Weights of a small transformer language model: rotary positions.
MLP neurons of a small language model. Each row is named by its layer, matrix (gate and up: input weights) and neuron, and shows model dimensions 96-159. Each number is 128 + 24 x the weight over its row's rms, rounded and kept within 0 to 255. A neuron's up and down rows have the sign that makes its largest values positive.
A block is one neuron, or neurons of one layer that tend to fire together. After each block is what it responds to, as a language model described it from the Wikipedia text at the highest values.

L7.gate7 [103 121 119  95 146 173  87  81 140 146  95 106 139 140 127 132 114 118 143 106 121 117 135 129 143 127 130 139 133 121 161 146 132 175 194 142 113 134 126 105 101 145 138 151 166 116 125  98 111  88 104 141 154 130 165 108 149 105  79 143 135 144 101 125]
L7.up7 [118 114 129 143 133  80 150 124 139 100 117 120 142 106 166 146 137 160 165 118  89 108 124 121 236 121 131 122 119 133 117  76 153 111  97 118 148 101 155 164 115 155 142 114 105 117 147 150  87 136 127 108  91 140 141 134 157 151 164 137 144 163 126 146]
L7.gate43 [122 153 130 115 102  91 122 140 132 147 114  63 115 167 135  83 129 120 136  91  89 167 167  76 114 109 161 101 124 126 141  98 138 120  99 148 107  95  81 103 129 151 136 131  91 117 110 129 105 144 149 145 187  79 179 138 120  81 116 113 136 134 127 132]
L7.up43 [110 137 143  88 119 122  87 122 144 133 148 120 144 134 134 119  92  77 150 140 137 147 133 116 148  89 106 120 124 111 125 171 163 121 157 145 134 139 125 129 140 100 122 125 167 151 158 141 136 127 116 146 125 178 142 123 124  76 110 115 116 140 133 133]
L7.gate105 [ 90 121 148 121  95 173 126 157 138 141 135 157 160 138 138 110  80 130 152 100 127 118 185 123 158 102 168 152 115 128 133 151 151  92  97 141 150 159 169 107 118  88  95 134 112 162 145 114 115 114 107 142 106 125 122 145 149 103 111 115 124  90 111  96]
L7.up105 [119  89 137  84 145 129 146 142 118 143  98 133 122  89 136 114 119 142 190 109 126 155 147 156 148 125 129 175 121 174 112 122 171 127 162 162 101 117  91 154 126 141 143 157 113 130 126 139 119 146 156 147  84 148 139 131 152 133  98 149 159 136 144 129]
L7.gate295 [139 168  86  74 140 152 120  90 147 131 148 114 150 140 147 133 135 133 132 130 142 139 121 132 163 125 120 175  95 111 139  92 168 116 139 114 128 133 161 159 145 138 104 159 140 153 122 100 127 176 159 145 125 132 153 131  81 130 148 131  87  71 124 132]
L7.up295 [129 150 156 125 198 122 126  81 118 137  93  85 140  91 118 128 113 167 158 111 106 122 137 148 178 152 114  89 118 138  94  91 161 131 168  68 100 129 126 122 118 133  87 109 117 110 149 142  66  96 148 118  81 148 154 118 171 104  96 117 135 138 161 136]
Responds to: Final subword pieces completing proper names, mostly surnames in lists and tables, such as Clem-son, Roone-y, Travi-s, and places like Huy-ton.

L8.gate228 [139 116 121 151 126 122 183 132 117 176 125 132  92 108 130 116 147 123 101  78 131 174 149 123  99  94 106 118 113 120 124 124 134 129 140 163 116  79 168 122 102 100 127 134 120 152 128 138 136 101 144 108 136 130 122 139 155  99  89 121 131 160 100  63]
L8.up228 [139 113  97 114 142 122 110 105 116 115 116 140 106 112 148 139  93 112 174 116 101 131 155 106 127 126 121 117 139 149 112 159 159 115 138 138  86  77 104  96 111 124 109 130 115 100 130 133 132 117 169 130 137 155 138  55 115 126  83 147 124 143 129 101]
L8.gate254 [122 107 123 100 129 113 132 144 115 168 117  99 102  99 135 119 117 146 105 172 140 141 100 168 123 119  88 103 179 149 115 108 134 100 126 127 140 144 161 131  74 121 145 132 105 158 109 120 105 113 106 159 122 119 101 155  97 126 109  86  90 118  91 140]
L8.up254 [ 93 136 148 132 107  99 116 143 107 172 151 141 136 138 113 120 124 116 151 150 123  75 119 139 156 167  99 111 129 130 158 142 128 158 126 159 106 123 109 140 118 127  93 187 169 122 114 152 156 133 117  92 109 135 139  96 100 103 126 154 123  91 116 143]
L8.gate398 [133  87 142  99 114 137 148 128 117 159 114 131 153 139 126 110 116 167 130 158 138 143 148 118 126 110 107 109  92 175 163 131 176 132 103 111 159  92 133  70 120 130 100 103 153 116 154 104  89 114 113 130 165  99 178 140  85 108 128 162 125 162 105  62]
L8.up398 [150  91  93 163 112 155 140  68 137 144  87 103 178 120 133 141 106  89 150 110 118 130 122 103 125 142 138 133 140  52 168 115 129  95 118 108 115 166 130 118 145 130 133 139 157 151 110 116 114 123 124  99 106 143 143 147 155 147 139 112 112  99 135 123]
L8.gate470 [120 122 128 143  75  70  98 161 123 105  97 108  65  99 153  89  93 115 110 140 149 114 128 163 136 119 128 101 129 131 144 110 138 153 112 119  94 182  95  97 105 105 121 121 166 140  97 157  90 105 137 135 156 116 185 128 141  94 154 155 145 121 130 127]
L8.up470 [122  85  88 131 129 171 135 118 120 135 148 130 142 106 174 138 104 145 120 146 154 117 132 120 134 130 134 122 148 127  73 118 133 114 166 130 126 128 152  97 145 113 136 134 123 118 160 114 130  66 112 139  89 142 125 130 109 151 145 168 130 151 154 121]
Responds to: Opening or middle pieces of words split into several tokens, mostly proper names (Gra in Graham, Gla in Glasgow, Ra in Ranji), plus the minute mark in coordinates.

L4.gate372 [ 97 133 122 128  80 143 112 133 125 129 141 178 108 115 113 107 127  79 132 116 158 127 151 139 133 137 131 121 134 141 104 109 119 132 125 101 115 124 118 105 122 114 122 140 143 157 131 111 120 132 140 103 104 104 108 141 143 134 163 145  79 150  98 148]
L4.up372 [ 83 134 106 131  85 165 141 164 122  98 101 180 110 161 145 141 137 125 151 125 118  98 117  64 137 102  99 113 106 151 125 112 148 140 148  96 168 120 126 141 122 140 157 169 123 141 159 119 108 148 124 115 125  96 117 150 166 115  91 157 133 142 132 146]
Responds to: Prepositions, colons and table bars that come right before a named place, institution or person, e.g. infobox "Studio:", "played their home games at", "murdered by".

L8.gate26 [180 144 129 113  97 129 126 143 166 114 116 128 126  96 151 108 106 115 131 165 148  82 133 111 118 101 140 145 110 161 146 133 139 131 166 126 190 102 101 122 126 118 150 145 145 114 149 132 113 184 149 123 106 106 161 123 157 120 136 117 139 118 108 139]
L8.up26 [179 125  78 147 102 146 144 160 150 134 111  96 152 144 121 130 153 142 137 106 142 112 180 133 141 167 158 101 174 137 118 126 109 100 128 112 106 111 168 151 113  85 108 156 139 133 111 167 133 148 154 128 151 108 124  80 142 137 140 145 134 158  68 140]
L8.gate78 [132 143 121 103 128 146 147 171 121 126 138  73 116 140 139 125 134 127 142 156 113  86 204 108 144 141 108 108 112 125  77 104  91 129  99 138 127  79 140 160 102 127 125 142 100 141 115 148 131 123 154 119 127  93 125 154 116 103 158 129 114 149 115 118]
L8.up78 [141 175 147 151 128 147 110 114 113  87 103 102  95 132 152 180 126 121 124 113 111 139 147 165 168 119 158  83 145 174 125 148  66 139  87 139 174 147 107 174 135  94 130 113 127 170 104 130 155 144 137 111 107 164 138 173 142 136 106 119 132 136 127 157]
L8.gate80 [ 97 126 108  91 155 148 131 167 113  81 122 117 172 100 135  70 127 160 116 144 109 124 126 115 137 109 150 149  97 134 141 161 110 100 127  80 164 146 126 116 129 152 133 120 134 147 132 131 118 113 123 125 149 145 154 132 152 142 141 124 106 125  74 112]
L8.up80 [115 128 137 103 108 110 160 107 112 110 127 119 113 156  84 107 143 122 131  92 107 122 141 147 131 109 136 140 119 134 127 102 113 125 131 109 127 167 111 110 141 110 140 113 158 146 118 161 144 148 126 114 133 150  87 104  79 124 100 121 152 122  93 162]
L8.gate160 [158 116 156 142 108 122 123 138 110 140 134 100 122 146 117  97 117 126 126 109 157 117 124 105 141 124 128  99  98 113  99 153 121 128 114 106 182 121 140 157 121  74  84 132 137  56 171 139 117 110 114 168 118 144 152 133 142 131 141 121 124 128 151 143]
L8.up160 [162 123 171 136 113 107 112 132 133 135 136  64  99 114 139 128 134 133 168 126 126 135 116 109 117 105 114 161 156 153 132 123 183 161 131 110 129 118  83 115 160 135 143 116 105 158 144 155 130 172 149 164 126 143 120  99 148 161 115 141 134 149 100 131]
Responds to: First word-piece fragments at a word's start, such as g, pa, p in g-lass, pa-inted, ca-pable, plus & and and linking paired names.

L8.gate22 [128 150 128 106 105 131 121  93 163 156 123  93 102 144 150 122 118 124 125 171 114 110 128  97 131  73 179 110 114  88 148 125 128 131 165 138 126 121 130 112  89 104 137 155 158 125 135  94  91 117 155 168 135  68 116 133 139 106 155 137 131 149 145 110]
L8.up22 [163 117 139 120 125 148 126 145 150 111 127 112 119 136 132 135  50  81 140 136 107 126 109 139 122  94 170 125 147 132  99 175 128 117 133 139 117 107 189  78 134 113 128 136  87 131 126 137 124 116 134 127 166 155 190  81 150 112 144 151 102 116 137 142]
L8.gate104 [104  95 140 110 140 121 130 148  81 138 138  83 136 145  99 131 102 180 129 115 158 114 153 152 134 141 149 162 115 154  98 134 131 112 160 101 115 177 132 164 112 141 157 134 121 132 123  87 103  76 168 131 110 154 123 120 173 109  82 134 164 150 139 153]
L8.up104 [129  85 103 148 166 160 136 144 149 117 154 113 119 154 153  97 144 149 129 142 121 108 145 128 128 102 143 119 136 114 145 169 118 108 122 126 119 152 187  88 100 103 149 129 151 138 131 123  96  96  90  91 106 118 131 142 172 134 155  82 114 116 139  66]
L8.gate293 [126 127 141 105  83 106 148 146 153 149  89  94 126 147 128 178 125 133 128 103 116 118  92 110 123 106 110 160 113 104 111 124 134 124  79 106 134  68 151 120 157  93  76 143 143 104 127 135  98 140 154 144 144 122 150 129 126 102 147 181 130 147  94 119]
L8.up293 [103 137  87 137 130 167 137  74 186 134 136 131 141 143 156 104 163 111 157  86 114 120 123 123 138 134 141 106 130 131 134 111  99 145 161 131 120 132 134 153  94  94 154 110 109 142  86 151 120 109 149 128 129 120 102 104 147 150 144 134 130 137 153 155]
L8.gate432 [146 124 157 156  88 152 108 135 133  91  82 129 147 125 145 114 101 152 139 153 111 132 148  92 118 110 131 106 119 132 152 140 111 115 117 149 123 106  93  98  67 123  45 151 111 142 120 130  87 107 158 148 122 154 136 127 142 145 137  98 142 129 138 123]
L8.up432 [ 98 118 129 105 144 188 114 106 154 117 151 135 131 163 103 119 100 136 123 124 161  93 162 172 150 112 155 149  74  66 127 124 148 109 128  84 137 144 155 162 132 148 127 144  92 111 137 122  87 115 152 106 129 127 115 114  95 148 110 179 148  87 156 127]
Responds to: Final word-piece of a person's first name, just before the surname, mostly in lists, tables and sports results, e.g. Cle-ment, Jeffre-y, Bru-ce.

L4.gate348 [151 160 144 112 125 176 186 108 102 159 104 161 121 121 183 116 158 133 144 115 145 131 126 134 132 140  97 130 123 150  97 106 145  95 150  96 134  89 136 110 133 124 119 139 132 169 139 112 121 130 154  89 149 133 108 129 165 161 100 154 141 141 134 118]
L4.up348 [109 106 136 125 146 126 124 144 126 132 101 135 113 124 136 151 173 166 111 144 145 146 106 124 146 106 150 118 110 151 120  86 169  90  59 123 198 125 120 134 120 110 138 141 157  99 136  95 125 129 115  96  82 141  92 163 170 103 152 144  96 129 126 161]
Responds to: Short word-internal pieces, usually a vowel or vowel-led syllable, right after a word's first letters, such as S-o-viet, B-ra-id, Pro-gra-mme, portf-ol-ios.

L7.gate135 [150 110 127 176 165 120 108 118 168 151 118 110 121 110 119 111 134 107 134 165  59 170 125 122 140 109 149 126 117 177 160 135 129 166 132 137 143 116 123 125 131 126 137 144 126 106 147 155 131 126 125 113 140 108 121 150 166  95  96 119 121 109  80 109]
L7.up135 [126 146 120 134 139 147 148 118 147  97  94 119 139 107 106 148 138  96 181 142 140  84 128  95 135 151 118 112 187 144 162 139 128 145 155 133 164  86 110  95 120 151 149 133 130 143 135 117 150 132 148 121 154  86 135 141  99 102 113 100  75 111 122 161]
L7.gate315 [130 105 159 116 102 166 131 132 200 137 189 146 167 129 147 135 122  94 141 107 164 123 114 125 124 116 133 125 102 125 125 151 123 104 148  91 141 109 129 111 132 117 135  99 169 171  71 154 136 134 117  91 118 134 126 139 132 122 120 115 150 159  96 109]
L7.up315 [145 130 109 170 130  97 143 178 150 155 122  95 131 188 134  94 113 123 107 114 125 133 148 104 140 148 123 137 146  94 112 171 133 123 112 129 126 124 117 153 136 128 126 160 102  95 104 102 150 163 125 139 118 142 136 135  90 111 120 121 160 136 119 135]
L7.gate364 [134  95 133  99  85 126 120 134 134 144 130 157 144 137 163 128 115 124  92 108 128 140 131 139 179 102 102 122 108 103 128 161  96 140 115 114 133 115 142 116 142  98  99 155 141 129  94 119 198 147 144 144 156 134 153 163  86 123 145 103 132 128  83 122]
L7.up364 [130 132 128 161 126 110 122 102 142 137 166 169 112 180 128 104 136 105  31 114 109  71 112 153 134 121 175 114  86  91 126 161 105 135 127 157 141 102 114 114  86 130 108 127  89 132 149 149 126 119 117 156 114 101 140 153 171 119 171 135 123 152  66  85]
L7.gate428 [ 95 104 161 155  84 134 138 150 135 138 139 123  66  94 173  98 103 132 133 140 146 116 129  87  79 124 157 123 140 126 129 126 138 113 115 121 100 134 108 119 137  63 106  75 161  89 104 122 124  88 156 133 127 166 111 140 113 135 152 147  74 171  87 132]
L7.up428 [ 95 123 100 131 115 147 118 163 153 160 153 120  66 129 129  78 126 129 151 101 116  65 119  86 135 125 113 139  98 132 139 151 196 133 166 113 111  80 143 149 159 113 157 118 111 114 150 129 138 140 162  77 105 140 135 131 172 134 129 151  82 128  76 142]
Responds to: The conjunctions and or or joining two nouns or phrases in a pair or list, as in village and civil parish, pseudonym or stagename.

L7.gate245 [116 124 138 139  60 131  93 160 119 149 127 165 123 194 161 147 103 134  81 118 119 129 144 120  92 156 145 155 124 155 142  92 173  76  92 111 103 127 120 128 112 146 161 137 117 113 132 165  87 151 119 143 129 115 137 169 104 153 146 172  92 108 102 137]
L7.up245 [121 132 129 152 126 141 132 125 113  97 154 140 129 145  99  78 131 127 131 181 146 138 132 155  83 138 136 143 123 145 110 151 211  97 112 130 127 120 154 165 126 133 173 109 146 125 109 122 143 118 175 153 150 155 145 150 124 121 140 182 121 134 116 123]
L7.gate249 [ 76  95 149 157 116 155 120 141 129 123 133 132 123 122  81 110 118 120 113 132 140 111  89  97 146 127 143 100 155 178 126 127 169 132 131 138 117 122  98 169 142 107 150 131 109 135 110 157 143 122 176 155 132 133 127 139 131 118 117 117  96 152 101 145]
L7.up249 [135 185 177  71 126 146 161 107 126  99 107 133 155 148 153 131 120 135 148 123 114 150 161 112 111 139 134 151 145 153 133 109 119 135  95 107 119  78 118  83 166 141 136 113 136 100 141  99 119 136 102 137 154  96 131 128 151 104 157 178 132 155  87 117]
L7.gate368 [116  94 127 101 109 136  89 123 122 106 144 110  80 142 132 123 137 111 135 114  94  99 149 117  82 123 129 131 125 163 114 116 106 150  70 179 127 147 101 143 157  86 149 120 113 123 136 146  76 142 125 153 127 121 114  66 118 134 114 133 132 165 153 124]
L7.up368 [119 130 104 133 105 121  70 143 101 121 159 106 125 110 125 142 127 128 153 117 118 115 113  96 119 150 133 105 134 106  78 113 152  98 133 101 114 161  82 114 152 138 115 160 112  97 139 115 118 150  81 143 147 129 160 126  83 130 153 129 101 191 109 127]
L7.gate436 [ 96 162 135 139  92 138 111 129 118 100 116 153  80 128 143  98 143 153 110 141 112  99 123 142  86 132 148 129 117 133 117 156 107 102  96 114 122 100  90 131 132 150 170  97 145  99 106 163  89 169 117  95 106 144 138 160 159 106 128 140 106 129 115 140]
L7.up436 [147 113 120  83 131 123 168 120 138 124 154 110 120 110 163 130 121 149  73 152 101 121 198 142 120 121 131 130 153 123 156 175 130 114 112 113 161 121 120 120 111 142 145 165 142  90 166 156 111  62 148  89 142 141 117 124  80 116 146 145  90 129 112  74]
Responds to: Prepositions, mostly at and of, linking a person or event to an institution or venue in biographies (educated at, Fellow of, honoured at), plus won and received.

L4.gate88 [150 125 126  95 144 133 169 144 102 125 143 189 156 142 123 132 144 108 115 154 138 122 116 138 124 123 121 106 141 150 115  87 150 146 121 113 137 115 160 175  75 147 133 129 167 178 135 138 159 127 127 143 134 153 131 147 134 140 110 102 135 102 136  97]
L4.up88 [118 142 137 108 145 122 148 163 186 141 140 146 118 137 142 146  92 137  57 145  86  86 118 153 129 120 147 153 138 141 113  57 172  93 125 135 139 131 141 118 142 101 125 127 148 116 185 142 154 128 127  92 101 164 117 130 165 137 136 165 127 120 146 111]
Responds to: The word Time as a column header in sports schedule and race-result tables, plus weaker hits on time words (days, years, weekday) and suffixes (-s, -ing, -ed).

L7.gate30 [158 113 122 128 143 119 113 158 133 102 142 128 105  95 151 111 121 139 137 131  92 115 131 135 124 115 163 101 128 125 128 128 147 117  87 101 127 132 124 127 103 175 128 169 105 162 114 153 104  99 139 176 116 138 171 128 122  78  96 134 129 104 112 142]
L7.up30 [ 99 134 156 138 124  75 109 173  68 105 161 142 170 153 106 117 110 125 115 105 150 138 115 130 148 134 113 145 123 126 126 143 151  95 165 130 131 120 171  96 129 137 136 140 134 132 130  95 134 133  75 132 113 157 126 131  93 138 138 134 121 131 104 145]
L7.gate197 [164 173 126 138 142 130  91  90 155  92 115 135  88 142 139 105  91 158 111 140 112 107 150 124 106 141 132  87 111 174 111 137 146 144 122 119 128 160 133 159 153 160 141 129 126 125  79 116 144  95  93 146 130 146 138 128 111 137 134 141  99 125 120 120]
L7.up197 [102 112 175 142 119 128 127 142 140 148 120 134 149 122 119 144 132 124 168 143 125 156 144 116 144 136 149  98 114 131  89 122 131 148 175 109 130 112 111 105 106 143 134 135 112 101 132 120 121 160 130 132 106 100 165 102 153 102  85 117 150 149 168 114]
L7.gate215 [140 137 169 160 131 109  74 120 122 131 164 134 122 167 100 116 112 133  90 150 145 154 133 104 132 120 162 110 144 125 105 138  69 140 135 111 160 108  94 108  94 180 139 143 103  83 131 121 113  98 103 142  98  89 148 160 105 131 158 143 106 151 141 135]
L7.up215 [116 125 161 131 103 117 107 112 119 137  98 117 102 168 128 130 147 116 118 158 119 125 161  90 110 144  72 151 143 118 121 120 143 165 109 115 100 140  58  62  98 136 136  69  99 137 170  98 128 101 114 141  81 123 151 150  85 139 150 129 133 165 128  92]
L7.gate458 [143 150 168  89 137 103 124 117 150 155 145 150 110 129 136 166 100 159 111 167 126 120 107 152  95 109 133 130 139 137 111 119 142  86 122 121 151 104 131 114 131 137 119 136 118 113 127 138 144  94 100 130 130 118 112 141 103 127 148 133 107 119 179 106]
L7.up458 [126 118 119 142 123 146 123 117 156  82  91 143 121  78 119 138  95 127 116 146 166 145 133 143 120 167  79 135 115 168  95 120 110 158 118 108 117 109 177 132 142 122  61 148 128 133 141 100 100 159 121 120 159 118 149 128 133 118 184  91 176 134 133 148]
Responds to: Unit tokens or their final word pieces right after a number, such as m, c|m, met|ers, ft, km^{2}, °; weaker on plural-ending pieces (day|s, centur|ies).

L8.gate167 [100 120 143 118 126 125 114 156 142 139 138 139 155 133 138 167  87 130 152 106 158 140 160 133  79  89 134 106 134 173 172  93 162  98 126  96 152 165 109 128 103 169 116 116 144 149  73 133 141 138  85 163 125 115  99 133 192 167 137 129 149 113 134 118]
L8.up167 [ 93  88 101 143 134 110 139 127 131  84 144 142 119 128 177 135 135 114 148  66 150 149 122  96 135 115 108 132 138 111 145 142 120 104 162 102 140 108 152 135 117  83 161 123 169 153 104 104  91 120 108  94 125 166 132 136 148  89 107 157  97 107 144 141]
L8.gate206 [103 128 109  94 105 170 145 152 126 129 132 181 109 117 131 125 135  89 163 159 154 149 149 136 141 127 129 128 136 160 140 150 109 119 154 189 105 149 133 141 101 123 150 148 116 146 104 109 140  85 132 123 132 149 117 151  95 121 123 155 133 122 114 156]
L8.up206 [123 118  90 154 105 125  94 112 118 128 102 107 126 111 146 135  94 104 165  99 113 158 130 149 136 124 126 169 109 108 124 127 157  97  90 135 131 153 119 128 140 151 145 128 138 116 110 147 144 142 117 139  92 135 104 132 169 146 115 154 147 162  96 175]
L8.gate306 [103 146 168 163 133 156 119 149 122 139  88 140 156 137 137 148 146 136 127 123 152 158 106 159 121 137 139 112 164 136 131 134 127 118  93 115 149  88 126 148  94 132 118  81 111 118 155 139 160 119 123 145 114 135 138 167 126 112  90 146 123 101 125 125]
L8.up306 [122 158 123  93  87 158 117  83 163 116  94 138  95 141 136 105 104 133 110 116  99 159  89 118 104 152 119 136 143  95 116 115 153 133 134 154 130 141 134  97 121 139 154 149 150 142 162 147  95 127 139 136 101 110 163 115 100 152 150 117 136 172  83  74]
L8.gate494 [135 123 169 150 114 139 105  98 118  86 136 121 109 126  89  98 117 128  77  97 133 136 187 123  97 161 203 118 105 164  80 136  87 124  87 115 164 153 163 138 140  78 111 138 109 141 100  98 131  87  89 119 121 124 141 144 125 149 138 123 126 128 102 128]
L8.up494 [135 127  98 118 143 124 102 118 136  95 108  98 154 158 127 166 141 115 121 164 157 152 168 137 127 174 168 124  87 165 139 115 115 130 102 134 146 112 106  99 140 105 104 112 124 132 102 126 103 102 125 126  98 113 136 147 129 158 127 128  90 139  99 134]
Responds to: Time-unit and measure words right after a number, such as three months, five days, 214 km, or month names in dates like 23 May.

L8.gate81 [127 112 131 132 149 187 161  96 149 123 104 161 122 123 187 112 130 117  73 146 151 113 123 116 150 149 103 167 123 126 107 176  93 108 131 128 152  95 142 146 140 178 119 139 114 176 131 125 144 120 148 131 149 152 131 146 174 163 160 131 123 104 106 104]
L8.up81 [122 158  94 107  73 115 102 110  91 125 154 125 136  82 161 153 101 145  79  94 148  98 154 102 111 111 129 140 179 105 157 134 115  78 133 177 133 115 102 140  60 141 146 113 114 120 163 140  91 117 122 103 131  95 104 125 130 139 113 129 150 143 169 120]
L8.gate90 [ 97 130 138 104 130 123  84 126  73  83 131 168 152 141 151 134 155  80 115 142 115 112 114 121 120 111 121 130 115 148 135 143 128 146 122 120 115 110 140  91 156 147 111 119  85 148 131 148 125 182 111 149 128 106 127 145 105 127 131 128 119 138 152  62]
L8.up90 [132 120 146 140 115 121  69 102 111 143 180 141  90 112 129 133 132 126 105 146 136 127 143  99 125 101 145 118 127 160 111 123 165 115 152 152 131 150 104 147 131  90 128 152 118  95 115 184 122 132 118 140 178 130 116 152 146 149 153 180 121 111  86  98]
L8.gate211 [155 112 108 115 112 172 114 122 148 141 144 172 112 118 131  95  92 126 155 144 135 142 146 110 130 141 123 130 128 144 136 129 121  89 103 170 122 105 134 140 121 130 148 114 106 146 113 154 128 103  95 162 134  96 141 122 125  88 115 187  96 175 103 114]
L8.up211 [ 99  76 130 126 128 130 163  75 132 108 122 135  46 196 151 154 139  91 148 139 121 123 109  88 119 128 119 118 106 108 136 130 126 122 144 133 140 129  99  96 119 112 132 102 121 174 123 142  68 173 149 131 152 143 155 118 125 129 139 145 111 190 144 172]
L8.gate270 [107 161 129 160  65 108 107 129 132 113 156 146  93 202 130 153 119 116 168 166 144 144 127 151 153  94 148 156 134 112 157 165 152 113 120  89 136 105 136  91 101 143 128 151 121 110 136 127 109 117 143 137 145 121 122 153 130 118 146 170 156  97  99 106]
L8.up270 [175 126 123  95 119 180  92 102 139 130 166 119 122 148 120 138 121 120 128 115 148  89 160 145 105 152 118 121 120 136  94 140 130 101 163 138  82 116 125 108 165 164 107 144 157 155 103 130 137 140 120 185 100 161 137 131 171 141 129 115 147 146 134  67]
Responds to: Mainly the preposition at (also near, of) before an institution or place, e.g. researcher at, studied at, Minister of; also at- word starts like attended.